config = dict(
    d_mlp=512,
    vocab_size=8192,
    init='trunc',
    init_std_up=0.0446,
    init_std_down=0.0,
    beta1=0.9,
    lr_head=0.00657,
    seq_len=512,
    steps=9028,
)
MLP neurons of a small language model. Each row is named by its layer, matrix (gate and up: input weights) and neuron, and shows model dimensions 0-191. Each number is 500 + 40 x the weight over its row's rms, rounded and kept within 0 to 999. Numbers have three digits each. A neuron's up and down rows have the sign that makes its largest values positive.
After each neuron's rows, "fires on" lists the tokens most often at its 100 highest values on Wikipedia text that the model never trained on. A number after a token or word is its count.

L4.gate373:515498462462499489484486458490515549449492510479505506421446494535467479483470369496511565494490534466524451536488461461500489533480511465488433519484449474505510538516479490499570436498453489518578467535524563512553468515465428590538496481395450448488512539494505491547522570557448525541524525539430496479465485481496503558487576492472491458427603530456492471490498520507564516533475488538510501473535453451558510441507500534569522553520532436622481471521538499512481440472506528502448410501547488464489480469530450464559479429474510435590535534476467489471493439468479456462
L4.up373:563503505613510537489508481511535503612492521531494494572527454481459529493501531516577506498462496493501494474546552412560470509577476448559443458516450538480527458499508558461475512546526498567459540489493453512503548511523573403542453479545420533511480494510528487536514443490535544508585449533486503534505500424546568486489471484440431505504480520540508529530540447498510538528514491478546514555428433527480426498499420490527499458478476464425592508487470552503499514456443520515576499428458480477480527499545520466516540576488467493541481496516525497552488573415506535522
fires on: "ing" 21, " for" 20, "d" 18, "e" 13, "ed" 13, "es" 10

L10.gate227:529496483518495517570566501519437502522507549441516499533504432484541538520531460526547441543478485498506476482497493418517544438506504501432457505454563466464446479494463517548503490548493486489515467502487471412582477437514558456478497466543578525524506518463433487453570483508531498512490553433477569505478480493473547407486528543455498446511524506555508542489516538510520574485547438428447485504538493473511456474502479496555521540491519443583462537563412492494488448513472511472464537543470506505481520463477461408467504478494593398437515433523518439456483418501517418444
L10.up227:490481539461509480458513477537557537514544574458530460473493494463507502491512488467482485527526430486450525537517507505519520530527483520485435548512519536484533460513551461545505577528443556474502449599478490472541448430475483475461483519517504447509506477450508543454428557556481476516528553481466451556482490494543504430570538453532466541537555541484507502476474450502465514496528453496497541522531538494525558440547512489388524520481489475549468424471567484413541526558562495523572429480533532483507523471512565533460545543513482540433437496451574474396556454506383500456
fires on: " of" 51, " in" 10, "-" 8, "ic" 6, "|" 4

L3.gate389:521457517454555540453506496424537560501461473509453530573478542517510582488492511479549493405476496504461445500518543559534535521482538472515550563536498526462527515479518466457464429461519564525488572498539530482498508505425535544430442486528555536457533441446391471559558476481448509507510448468529529477556516463472499524454447532484556521547479511592506576449452532504528556479515482514563507561457556546489436532485522489500498491564501506531486519456444526438425498538497462523476482433498509525492431470463440488563574526564454513539468489465529534502521591484523490464
L3.up389:530503531445461520411466588454515482480513532587498496450487410521441504464545487475459485543522439523500504487518482465456501487505500505482488529518494544494527496501455497465531503518430482492490507521545536478470514569470448533509415530556450547546496491518424471441463527509479503413496529454525505501517488489570471499457510481541538519539434508457517539441489500530535482450533450492492591581529567528491504559526488542521465434448460490537422529606434550518543495535541473493547566563528546585480457444482497425535492452546509531586495525470545500470544517571529486422
fires on: "9" 50, "–" 18, "8" 9, "2" 9, " began" 9

L3.gate86:551476471488493456509469394530509439481497450449529528491512565500508461530528517551426534504537511430508531520491499398449499434505503471527496469432543506504505506430489466490504515476436526521538425492517518541528618471509516525551500514451435561550508497537551602497539500557493447540485516516472523516509546528578468488553545468478444505487489485469496506484510517528528418578560538563531510484483444543442491484520473416511495493497550483518473521568573498547500472492569555482501465476483522456414478461519460545530529455522545541453459414505483485562511466425472446437
L3.up86:540458510488543437511516503562497525527539517467472501512537496504594479543491590545433498531492492578533518481545538489523481498476474478562484508465512458557537554480488477505484570461482514520457399487535549468494538500561526560453535564501492552499502529426432478500577462511474515461502455533538449491505457491500481491470395537430471471385509461566430490467461490574493513499505550551534475427467487485569480519511433534440492553450509479446519444519541463580443562456503557440528549491502469476461506487470502476516562514545488497482460492465445529525569512445501432459
fires on: "2" 15, "0" 14, "t" 13, "9" 8, "k" 7

L3.gate147:472465530467517470536491477504382507507554471490475566518537441569501462452569437515477461549484569499485487495483603588447474472449440521483468564512504533458538506528484459576462592374528537486485503578514501557508556516532498480554508544471473495490482584513511470500477535474473424519507436481551474534551496494495483574486457480435502479462556532540510525509460476525470493537553540474503524494532525496460523519433521525540502529567495511519453507493488505442512483540449476530445475530459534507448543501494446507514410423518426574472499521462528476534476451588530509501
L3.up147:490560520486428532581443483566502463560543473499556536480407481513472444543528490540495551476541480468442447544492530531571483537501478577483480470486524457549537494552553539480496503539388371472583474617480453473485437501484524445493538478522505562491524448501502469516498492513503521504492452509503485548463482450522537463484510439480580482541558464532550472494571472453501506502534497497424489499562513498465569435494560477583474483489501509575483533500444500459559478484564464478456479477506443546546521487573503509503466480468466529509493528543502479474516462517551530560
fires on: ":" 74, " amend" 4, " According" 4

L5.gate191:517536476492492558467546537490488510466494530497548548504536480451530468446455534501541476398530509515583474563450487567524451483427510562496490550478525494477481502440478547471394459529430492439490509492429418488455459472528392472499520516499503470446457465537555538478495545467503494450521439518443509601565472463557375568463488481504564522485461540482486519462469444504568499519462435479513465528521506461551456456514506490476448490488533530522462508454488505472462477496519503560470507493495470456545492561480494589518493581559515418560524537479503526537503498501517471455
L5.up191:403479481525551540423490508484525498441460493516439492467540533499472523568513538520509556475474478477560468501512567505486509474414511507484495514500466625489503522474483539550442510511489535452484570560494474515503559453518490527522487545500504532538478418501491498516581506517423488541528533504464538524543518440469530532409458468459499414529556518477539542479510541554504509532535512516528493505480643490438469505507500478508506539460488556475514533488476544483554452437552524561462477500530575427568484518517481493482515515472393535455571513513496496482426429484530560426
fires on: "8" 45, "ra" 16, "7" 13, "9" 11, "but" 6

L6.gate427:507477477459510508458442508480451543512461490450515517476583368539496446522513543564537490528462507429501558551505523545479533508476526555495498511550426435484474435508461442478485488507473443564467534428523461491459566545413528548483473471503514549502528480497511518495524387538500522480543487465421535542470498461448488383475545556484422526514495453467449490496518479485523479550578503506490514499495565453507487494555485528543468465477526468473474580500531491453509474538496537503538529494492499535554496443478426452466424532491491435454491477548484478550407443552538468527
L6.up427:518509524454540478509469501514518484444514545489484405460559531488561455573520492505480487444484454459450540522420456548526551504492514538529471415522564448573489496503546436447525509471500513499500512492423505542408446498441587543528499548549546478469464518470495443601478540573520542495524493543475491461535505431479476500543508587491515523478510497505557503562504449469512496551518578536507492550540540495576536466475528538516440480493495526513498428518528501582497453535528457576482473550464478476450528465512458464511558501514431523483463389427484506562471533497527479522
fires on: "ic" 36, "ly" 11, "y" 9, "-" 7

L4.gate9:533554535508495422503522538511393509428536557447474486467486563597500501447530390496474466532435546407549471512553515501472447459504564540446506438482473569489536493551509473509482544496528541498495491514539465555526550540442515493565457432493521518524494500547472557503460472517442507487465439494511533458522538537516464484451567545476484546485455484515490552541573488566528524579524481468436517480561468499434552483526527531554505473580461481562463498571489470485458433494474542471534519545468504519453491455515457474509487473538527511487541502442583506529489435573514488499
L4.up9:479595513542426516508413443530503449545471517486458497478516569494510463488482510508464530506541546491556440450437523484468510509483505541528517495481501522542439450569518516457513490577512451476567528476489519533517516490492521477482444484481455548502473456503478536506524542561512531428506423478521398492502430455545478510508568468494421555509494471552507526483549440576438526539443518550505511480542463520490490467443537456541436537495496491555479412510459422512462541462517521448505441488376475501535474466559523476458427521477490502490505461444488510528572482528551494391
fires on: ":" 39, "et" 9, "e" 6, " and" 6, " for" 5, "its" 5

L4.gate67:502514501483515450457477521571484499469486464426494510455511460529490510481567454522553551449576553477508515477503491509469450488502528483493447545429484534418511466504513564525517452511417525474502490513446443496583553434497462571487478474471513495522495491431509491527525532479473502471552522575536458528428454421570529558482477440519486438485621475530493532462476542550581530518562510506499502459527523455469542525492431514524515479513503567422476493472434536535468476450480577567508491534552576420502478501494475489466484534535417539511478568536426473480533545458468505458
L4.up67:533457490488506500528487555447436492464462502506491460460535480455503497464519458497529518507504520432503485492486460516476479545550472484471460504524514527455519452467468460516593444480495469566434548499447480466499566523489547504563601508515448508475499614531582510458463459534438542502516573551562428538491521523482481506602509526494484518506485487506466538518489456457518533556533520528580455484440489465550473544533516462461462468510463546507552464551536509467503468462446498527543513521542450440465555423579566445521554428422551538540403465514457429505516457520515492482
fires on: "s" 18, "ly" 18, " still" 13, "d" 12, " particularly" 5, " always" 4

L5.gate117:566498485506481451468456508507550525536507432447472498523479390448480476483494490465499499418403509576611489518540533537492507480577518509493386453544508567509402492498441499448504522493541549549519465474455480475516459480524506492506508425591492537594550511593527558405540521532539481469445427503588485531564445529508531502506407537499536478515439516485493463489455478462479576515472535526502508456472462495551511433544487541468503525508525516497500486486508512464510488486505588500548514513503519491539498567480532452533504517485548487478538505510474496558545516509536504466
L5.up117:539464466503486433490430500479469472508481537479528489462461561500508452505528471483490501526528520509503478435553466533499504465559541449470415475525402502449514531555526491480489485554470462511589497466515449427443489537507401434515541522568495625512470389515399482526540424481473541471560478502461428576540555540468470531535481535448520446496453492419504550541486482527474535463539498453480508373519505496497487437495490457516483528503518468493466491555568557503504487465495511478498528471480492503464529516502567511454480522516523435435546484521484536557516542471504541499
fires on: "8" 28, "==" 13, " B" 7, " W" 5

L10.gate276:497506534507514475603454500489581569529508499468542508519475557465506473419565530506483497513565520524547566503509509444509537545500497503523553462498449491461565543461519517496489500495471561472466523454444510492544534507520494510490484556450489456520548439478455516523460563502518461562514471562476483596536499521490511404485508506551482421629560491503476503457546521485640546559532490519523479505480479456548476499579522476498505539473462517438491542552492541554537483494508532508517464431623487494506497468516456470507538529502537481473527433522448491511378475482478520512
L10.up276:460561495502394451529457498518496524506468439492440483465551524535466518572528430451500499525574406508522452574563525450466487498535430500550443555492510538516515508491518559463479474473450451513476524476486478554488470489490538483473379576522532526454524472427427462532522563499473562485511494597553561445546495515540513395525459424453523451497543557493518471517481513416517476506473469471504526479517467552449516525402547499443508481555499479491500516459571463560453440496525464567500504483539454478492478493492519452465535544474499511508496470514555484484501528510509526472
fires on: "2" 58, "s" 14, "1" 8, "0" 6

L4.gate56:533521585432509512455479461516536474538476406493546511504501460493489547463564574485493471429462496511494473513579510455569474552481449514489455486588498455552582510461541514495572464464504522522487484541482465595487478511484439456404492493457547488495489437454442521483506507463569516545476496492406544547575441482440441490492509473542472483455485417503504518545409537445557459470526546453499472454509487519462537465537482448525550549474488509449509512499483473544503438498470548510519525465546524413469492490494502488581451525497471453451500443492557549505512461526562512469
L4.up56:524519425439475417440449487505545478524450552509451517563473494423512416519485467499537522469488468533525463554536544515511527515538509478441452481542473474464493516474454498439532496504526381574530533466474487467507454558455486436464533518496469501480466472519505504530501554504533456478516494499579494567594471470513527562596461524558477564523418421594585525488506430429462465442511520500478470507485467558531468464490453470543509426504504498541528512474458462498436506481480474431481500463464532560513446453510521531475506462455444475541490513478463496549499571518448507512
fires on: "2" 61, "o" 16, "al" 10, "3" 5

L3.gate43:539491477527418477539482528447481442554420545522548463505435506541467415476561530545455551523574462533405490520574497506511433508437470457483477466506505482492495488493503502422459485473440393512499487425512470490585553521463487477486464478573522469544441470491550498508461470427518504422456525550501508449506532524491408547555503505499515438569536487445437541530536489475517519459513461504544565450564522578522513487519500504512521467419465498496494449528483478502508530465481471563539570513461466477472462473503491513537489581515514496527437408452519515475520505558479509523
L3.up43:552501501489561476470439480562601375549449493495519492558492480520541496508472527502496509491467511493541500494476506536471487480546493532551391456447524465525475565461472557511512478502505501479517464454539470464481559516520506443471524488470482555543494559477520522539536524482578484507505458525497429568570473531550496489500456546533472481539548432467491494467496462524569437569453490565570496457555513482559453517456500474509522528545441523403412469552518440469509462549485525512548475464513465424492484522450502536604502528472495463529421520514413498507545524422482520513
fires on: "1" 40, "2" 33, "–" 22, "-" 4

L4.gate147:557454489463472523411544506444554542500449479530503541505511481494518526448551527515524554522477556487474509479489493538516449542459514498514502537557489528435559543467459497587532527503416497484462581535472493514493554467489496491494492446498466506507475455485527527588517507422394492528541535592533552561476529417517432515532562531489464474548489490569528471535538503536500482539539481533547494557494505506480453520508469480564455380541492473427552518491430528489498471495523484491495496483481535469514489426567569468469527444543472453414511459582411481485477469430493494489
L4.up147:480564544555546460507429474461459439480468564477421545474479516538490406409457467503532504483518457530542508492424499464512579469617483493499412480499471487469558482541537492479446489478490453530554517533440472473576504532511488431470518581423501519516499521490524500480475560536474514514439459492503468539481463496421441539546560454460448492566603547457406520479464568485550506500484458470542525429455469477518532538488525501436499524489533547498555500508455513522489449551505474471512527490556559502489500472475553412543519503476517546505532533532519517475493462514493479537
fires on: "ly" 22, " directly" 8, " still" 8, "s" 7, " completely" 6, " next" 6

L3.gate288:488480515478526476487523475559515479530459483541501537473466555489501433518515548543454513451529471442493502499502467548417493496544532545462582446467505520476458454584476472432518566420481481467503540461453438464546552550533453491429540529514473462500447473499609539515484522510496499549509509527526501544499443570521530480479492603479478431520565457504520472488512511477482587510483511514568526529459527473478564516486522452459553519545473488503456405448606446496453509512457472558547466443419487480463492519490491572507460540512462537529512502616511542528548533504489492554
L3.up288:546457439500481498400531525528548430497452530536537574494498507529519491483514552520450487525507505532484524468426489526516512516461457549459466533509414482573476487469480533531535539525425401516489558466494465408498491465543363505497516434468485486533543448495536537538525507484500449456417540441489548548499481487526515493489507539436445479508486487499483529465522500491492516484474491525541524510527494500490548488555484436458470470459440379496446453508516460608470471524472512536579500522515524509486497502506497523495440538511439393436497554594467497485506476487569473542
fires on: "2" 40, "1" 32, "si" 9, "lea" 6, "b" 5, "sa" 5

L4.gate335:551529447543491536541486531532471544491455437449519515507494471552489498487510363445477549498497540552558576474482501529496519500516484531535477463437530511507497575522463451543470463522544546466455499489484454500557556463515488555528516499482510439508509561505509550487448524473500472550552570531484522475501507501477461502504498486465500481519528549402385541445514582498605540547503410484519493516486502447479461458542505437443451506444469543504459492489522455463464527517520611582446495581492499475419457518448446520530471550548552477520519506509513494464462532509442451486
L4.up335:484440466489491513508447486498520538472477467474504515465491491422521562518496411434526455561451463514546477493535494516514586469507495465525420405484542494495547502521500455517483535441503583509446556496435472416478534493510567558484522489527584484536531502420550430468512542482486508511494535430501470472560538419506475512532464526496521473577504514467561472508472597399517521438478463521467549464556505455526505534501494472451530504501536508548481490538496478537513426518466566430528549533545513468457481481491523488568499426480545534525553506468524517476434470469477486614
fires on: "e" 17, "|---|---|" 14, "ly" 13, " |" 11, "d" 8, "op" 5

L11.gate415:541488483511495545505468491450461503556463508461491545516472498544433509500588456483503463478532495420512474536495547469501498647497542504438451496466508463521514552490494452484464492457421526558493495531569463559486481486493496546520515548502452469537599492499521568475463454517512484490451527539454479561507449527501539497466484466514485518495534486540504538556593445513545560560486576483449526467520427534556480457531453516537519456412547503368491499526463524512533515497454504517532441578422452507492464516556518494503499505541475498441479443538466421459500456519433477458
L11.up415:501464534454467546511468526476514506650481529522487443496520536608448501495573543520554542556456456496434501607590531449509485529491568485504539521515576513560532470487485510575553501494495450603462565494539513450443452493474488507513494525457486531507547517449533526502506508485496512471503522540491476532467492505503538521524497539480519585444517544552566467477514506544474551484504535494482437469504444505575493447516494483500479465496516519459547445475447485469510515519473538477526449535413490517482518541499543523510514496475419496464474483416461481471593490545450526389
fires on: "0" 22, " con" 14, "'" 9, "er" 4, "dic" 4

L6.gate205:530489404474501456487458473568516527477431463523454453543436450503501497464541422478431498482549490504499530475553557514442566542502453504513467416474522473444476528431511529479517460537488471528468469548507469500527556461461503434533521534505504486587496498465427477452584497442486529431533557439469496488570478516500545451564496528522455455432467529503517488505459497480530528506513492569542533515487518527507449486500524467487455458478451550522447478540463509458471499385556552497543455502544539506505546541464461529475542463449517510523603569484494531448502504427390473515
L6.up205:528525531523515517508430513492532529512564447548487488470531477524477549502498496465520537508565458493507472462492493398491568517508486538450431522505509480493494546506545598531547470533522468432519427524575530512522493433537472540469427507511541538439466527535504583501516505544468562420518470484515512509476447615408595478466452539606536480478514515574414532459580456411536571555499532471507526487488529484479503516472532490488472533483482536575511533515536586471524461559535450458507502502497517481538541499534506489525505448542500528518535518471458482445536471487434493521
fires on: "'" 32, "ist" 15, "al" 12, "an" 5, "9" 5

L5.gate146:521464548494424443565556496437484444456533470452523563507532509483501528456472506498461533567453487451601500481489558405525579490541480438464548466487438437489456527466488446544473497534524497496520488473499412506501471456538476491499475517448503495532490474505522536546461477495478483511451440538502482462465537541507540456396462502467513514478529475500572541542543465476543445567604414525474507528507529441524431493502567572495426477506550445472470546542538505527496460513481469487452481464485439531553498465508507470537465496571475461427508501523420526524536434451535469535
L5.up146:495449424471454500435499509442502502435416511489548447497603518438496509542479564515479460566494534473505528523453513459398553456495543450408460520542541511485519451508525519478487474430463512490470458444434504467489516574507507491452457483489502563477474459481537459497509500515533530508506509465501496536555454404501473565562527521494497541448573457462522464491446446544435472494435478530494489534556480568495542523542437412445464539489433501487508465557511415526524455492497479471463479560474528518427528569490549466526483485531460408501489484448521449499518515520487447494
fires on: "." 49, "ic" 11, "d" 6, "ru" 5, "ly" 4

L10.gate267:395519579537502523472572589460422463437517431457466516464485464494478469448586512544522508525540520563475506483471517431480488430461457479464473466471503439428484423528452522499460427481490469539513518466529508531468538579524504503549420517533530513499462466466498525506520553602474502560520539439523515470517516486477485452488573544478483488570503546535475502450514511495558574509540445443476523441485465489520533452544476567554520514526504467532521526521493547460531520484486490549510536464482484515498442507493503386486442500482532372478456535483502481549476471484463520463
L10.up267:462449496471521516525525426469485451534488575505494513510514496503541520543494499451587497500497483450474566480508491539534581460494524554505492496512479503484465522481483430475501475550579435501576465524531568486555515463519493468598503473671539483504552449488507520513532474532520487551539411547517474565495499512521461487536535524482502474448514456462537520464480453473529532457610519445560584454468547537540554506491469472562493466517459511520503512483472475463523543552449484472492468538459586483477476553556531572535498470508452481554459557471529470479424543528459450526
fires on: " of" 65, " \"" 4

L5.gate436:565544519487501523557527470480497478500529511443582600530543468502423472358497515493459533520510476520494459507512541395490555564522480475497518484495462579434554559483508486573483500459498499555508535500494470497507555464426404482456522563507508467470520542494573557484476534524539483485453449502496478536602474506569500492522558482513499492524574499444439506453479553464527513554426484508498491511484498576511488463509547478498475503479490524501489613450448471549450492482567498464510481499454471513529486519472422526600530540490461456500474492492514460477544493466501564540
L5.up436:554475479548587526518538525563469549525533533502508511546480432545464467502522465530497501534509435511450544567514530471511534441460483432495509483448468524464578566524519483509452562478403454510569551517537517426428503526495462514483481551532565504503532511471494487565468486457490472427606527594446495511522484523536537527438479527470521506506542559441443531524471520512474570486417445462438469573540456541506499473507563516495467432451547467485499553442432544499473546479500490531425487551507504537561490521491450460511527505548446517464508515426507494464487485535477560506
fires on: "er" 18, "mit" 15, "pur" 10, "fer" 9, "op" 6, "'" 5

L3.gate489:491490427509424527559423502542430486521499445564504476469569466476504439518539517453490522541532552540516554464480517429524488466566506397569443462539400500571485495434556505460548439519507522531534532398504522486526539508474480502512478527497508571486508540449492569535544565548567496508488440467499405518530467494504524555522533396538484486507550495493474480507542482537513465501484521458561501509455536450463485534448487515534551537503494563375493485496520469505485479547433560542535492510508471478509497500472461514514542490503525525524491455482466394510508516452564520487
L3.up489:509555574525470463530518500451483501492490470485481492484527488416505486437502459487463549435510503448463454501462532531488540511597471512511531530531546491607503473505474456460496431457522464547455553442427535513518437430493508502582457500540471518530503500434545519603540522503504501554461468498432523451479475532423468568535494518463524471473512472534549457532555514498497543599434515559495451505452473493461498539459541496544540504515501517468578462521507475452444473543447478586545469537484463418465482475493508458515506511555539511587430417449471512495514540519562485480
fires on: "s" 77, "ing" 7, "m" 4, "," 4

L3.gate258:491475468437510448459544479499503581515480461467429515527483437459519544448488499457572490490586505552592452551562486522546556514525471514490363490485475535504475510552479530491512417467488488570484475572550482514520440522489525449552553521542555498549515427463472547475506472471490465455494520454473491558491500488468470491485439556507485509571498503472494537492478486482566499495463529466472556454463529466548499513516499508473516450538530425484454442504478445490468464438520482480532496487508552498488454550478521476502476491523486370539467466424422578610561493515466518485
L3.up258:549487466553515563443430447499591439563489464560456446518501435496493507438588441443466532506471496532481490480480458514535469527505505530487532564541409470497486506412464531450493474562513495510500577500514476516554497443557545494474489504509437537568502549519438504485509478445491502409519442506508542538582446411570531535552447462521578429519519529503440588477538477524492499480521445520503519552477507549499466527510490425567521517496443475506549473473487482563508478543523552501553481497522558478554509500554535521543513480567483540503551465520527525486484486426490496482
fires on: "9" 83, "8" 11

L10.gate433:561499455568526552490497493484489460526509422468442564461479500574446450490524447531553466432513516541523497489508522435495484538483476455501445449399502561547574513502497439489469469500448474450477500507458520534520505529412480416472466460465472474517511469571503467517476487515510490511418511504480450505601527509503463453493523517473557538494434540547524521448519539475532477497441431497498455496465497489462422458526495499526490497568531479504550482509468539524542449463509473523494557490451467457451487435495495514525473546427636502397505476535509427491436477492409522473
L10.up433:432528466517498514552413548523498402507537499475522559490478490497516454462531531496488494523541461552537458527531533483573506476510503518439518566476490500516497466550528516527476535540546439473478481447454518465486487512538531418494456500456418518542539502467522508527502509512505455508521562466517568517570589522491462571468445432565511499557466487494552572527479515548511527474526407504529521548552566424433462466482488533542472535573515479462504542536533540512565447522549543501519489463534487498482514467521484520377507506468578545559478450572537509509503468466494621486
fires on: " in" 51, " at" 19, " under" 7, " north" 6, " on" 4, " for" 4

L5.gate433:570521427504483397500511463459490524571458505514493520450520543469557386469551518495448533563458465503504513467491499461532546459492515440577546510441454464427532587477505514539425446494528510471503469525444530519542468548473478514519545486479408523499535569480510554568482448528529503503532531590498520495516442476499543493539530490460490474520538509501547468518517506509505570487466487458492531549465504486530476553480516449520480533494427459413527421490527477520474524460488495595546466519588464507488514449576515517541496544503509426558466439515443548540556460468537457520
L5.up433:541537504479437500413496534470453517479562563472490417545513457524460438560468534492530546494506566531545530456530483445529592496450507498471406473535577445477434476511486515505519484525452475546607574475519491438586452525474525476481502451501426494530506458497476548504556499489536567524518520581438509531468549467498531563484521479433495507510526480443531499493536456554579540512512434553563517543468407462498488481507492419540481554493465518482492516546469476474499539409492540491555517522577527506502479440512562459548479537468528476503497469539472481494476516477480522463
fires on: "ed" 46, "e" 20, "d" 6, "ing" 4

L3.gate270:545582472459521462517531506553518464522454535468528492490505552563497409513537493547514494477494559486525492480466499473535517499545562458472436429451507457501499468524498485463513546503499493447536483432503492548519422492491396469552449578444461518494504480558540595442479474476503564552536474509477397504519495495450449493468540504542478506538521471484454519564545489491600537518494437467569500543527531517560515447490451466506511609465414611495476494477524516514432546464464517492483512497470496532489531491463515516495506448507526455546513473543527444535419556445464558475
L3.up270:459507520486430497452511500441463571493526412509438453501467531500453564578526528434517531494544511539472509522454507500439562523523531505504502518554487478479517463489435471535470438482565489495544457525472536485530582534471498468477446498481507511512488450513494548531494502569477490462565478523476512512479458464379470527535511484481517402451511526443474460521486570416523547533529510547517505484553450490420550531492536488487502545461550455500498538511503550466467513424464487535506585488520449421470437478533478530554482493530487423463494382423535516477485573507560437478
fires on: "s" 38, "," 16, "–" 14, "2" 11, "|---|---|" 4

L4.gate471:613527516524528511430507547447540483495540454535457469445473467508518439488541529513445504436563509472504486554461558583437519531533500505422546477560510531485488543547543494458527488543490486516539446545505512511464502486492443434464457457489544567542456437545541532546508465501483444501501484508527425513510483491543477553505453552543427485573518395512469490595525469604477541507529523441528520506474532446530462516450483437565579483491455503471487469573505444530481462516469520494525555563503479563525491428504471502470454556471490441427525512465509538520507493494504470455
L4.up471:440467516562467434493435497437473544462479464556484519522589543529479381414443481511471477490514543517495525550566540552455516503508515538475538516497542462499470518536455498444513496507529506559455482477518493470563561529484475486555491460526551497588514545506568594509550471506577479504511464479505464527492499499471484502450481486512461540484508483446575561525525456534568465541500462484542545533533525505542494445479541509470506511486474461486475424534495468456426501481482558523492479550460398457558521516536524477550498574472481538481456511554409411488530562543520473419
fires on: "2" 57, "0" 28, "1" 7, "ro" 5

L4.gate388:525465476550489470542453479600441491435500515420534547454496481443410499489520507507557550435475496512493536520531479500532439507481519535532431547444502478490520503547488547486451567486453590483461505497480502505539522433434460642518459519469518422509486485462456476434491532524533484499537551491474496541543506514445439486408573457498558501540530523448451537498497541535563490518472505473515491549522469503551433580531529527507473568462515493531534502447535457521515446506528530598513471448516527460495484552491408534516487535471512490459493500496528545554441437467494467461
L4.up388:505542456601539476568515474524508476507517517431478475438541441510481433492510468542517513479423512484571485456474569512536463490530527436567503478467507477519515477533575469469607540472488519515569548527448460497514609550461525523536508500487489485490503524484492537490428457556494548533489515539582499526467458478428468493459468572397454488477526466512486432513566552527495440517486565416529441446505507543541475541524460534467485558525479458441411480520491502500472501453545543440514440495495502495460506549463514491481488471514461541560501541567462524545493493466554431514
fires on: " most" 34, "Career" 7, " Total" 7, "t" 5, "2" 5, " total" 4

L5.gate30:514485532476575461433474562458590526542535554439524490501457480481536451469524465499442543516566479473438470533485537440432569483449504453432474462583445488494437527477490474409498480515523491555537492505488540490488490457543528490523504557506494561578475504548496535546456545429497477497496498555556472510490524456526512451467494540491393503465526510484479549499459425560544493514544401532507498503527501502484545506507522512510558460520512424534455457515454515485464492541487523549583491509488416568540495431467500469558451538545559462494414493537514528517524439509575498510
L5.up30:529563537473516553530485455483558470492458520491404508537478475555483482464497462491545598520421500489445461413545521535513473567445424488463520549447426506478498541534482509511539529455458505455518507515528489614507539558431427457532547490448443485584468512477523504573534500527479502507471490595458468556471523494496483498505525482469494540501513489520472462495555398516500482595494463506545499533499496448509439466529507455531560564509470497471488524517452534463460529605500525485464511425519473512457472505485532439570488550458551485448495555536448496559552531493494507503
fires on: "ar" 21, "e" 15, "-" 10, "9" 9, "ed" 4, "–" 4

L5.gate125:481473518416548537458566492499513547563478455409536514529502437544514538415503514529516487519482436499503531503545438490580501497485467519540444459500458488411555478495509489527475510473552624495443526518514532472501444488532509490507523527459489477443499496542465424428436467435463543493460512421471501529522475480490454470521502434525409474609504531502465443530488591440537503528504495426484477475504533460422519526487472478522475454493502489508512531444421516509576531556496544495495509457578535413518477565506470521531470533499456513507455514480558524461512484473453549534
L5.up125:517505420553449463482562449517514500496530447520523506535421493485460447589492459542559480450528507454446473545513543471477463553424544529571528519547543538533449570504532574524492448499504491474524495464567557512480484532471554600506513506551453533524471396523465510496448525516542445520524483476481487509502459590472532504518535512463533524488477539386498490482520491496462526484488493534509516510395534471437484486482581545539574488500501502533531504486471514426517499529503537480520517471560465523501479537524450609494447439473420540515480517464435518497573543516463510560
fires on: "1" 64, "7" 5, "3" 4, "2" 4, "-" 4, "6" 4

L10.gate359:541575506498440490480509489490488504456484485556496483454545554488501476474470548487596457451510535530468584460497448532494533526413464472569447496493481472519535529601579522510519455528469480489522522444493535514450467467522485514512503518555539520521587444406480526432509476543520544541451525516431418461590438492515471526467475487525501490481463485562513495486500484513554412509488476525487425552584453539513500456485455534509519455541542449405562467503467539577551470450447479424518507500468458490480469545479491496492546536563518448492511523564451469466460472513484507438
L10.up359:494477517509483464490496437518474454467501451484578552526482434432493496535442586447490597478453439484505517439467519554513544525545449497521571496487458529582535462537492480507489487509496416525567495513531503449522490527488523527512479513467481475480513441524475538475548547444475495510427514438525474526582464542494521532493497634542464516503465539494474517531454488466476466502515466498454552476471502568470394498521494566513483507514452397389494522484474578447563577497519452482498518538553492568482495490529512556477530533486474497542475455478493394530526495488471534461
fires on: " in" 21, " At" 8, " at" 8, " In" 8, "stra" 6, "." 4

L5.gate143:491508528430504499538536496485492509471464509520478528471507483516450428524454454492479526435497434505477471484478519381517538521499531452445497577540504582491420542519440526484478447538479487455457436493467510479535465569487494531444489550496449498431526513491440491518500417454554525489478482494462555450535507474461569475457524444483476546532526559539566519488505463557520488530549510466535467553460425556441510538547506478438454517500558478445465513575452537580532525503474450439452443465585497491405477499464496485504455522507509524447513535505460448494527392432516517468
L5.up143:481533508465439485476521532446491443519529513525495501515582544512516463550507584429471517536540519475519564559493472451559454506463595483477480613468528485538582424511518504546506442466511468425510570511460523472560496504542556532559443484544459547491509536505499472549484514502503486592493561560502651488485533509497485457473427534516517467540553514539514477491545402473511514492518481500524481581428517490440476463497521500429523492518481523536516490520504507536525505506491494533452542557480466527543470534516480488471451469511390499438491409491471483499467458461528472511
fires on: "gu" 21, "." 19, "d" 7, "pos" 6, "id" 5, "us" 4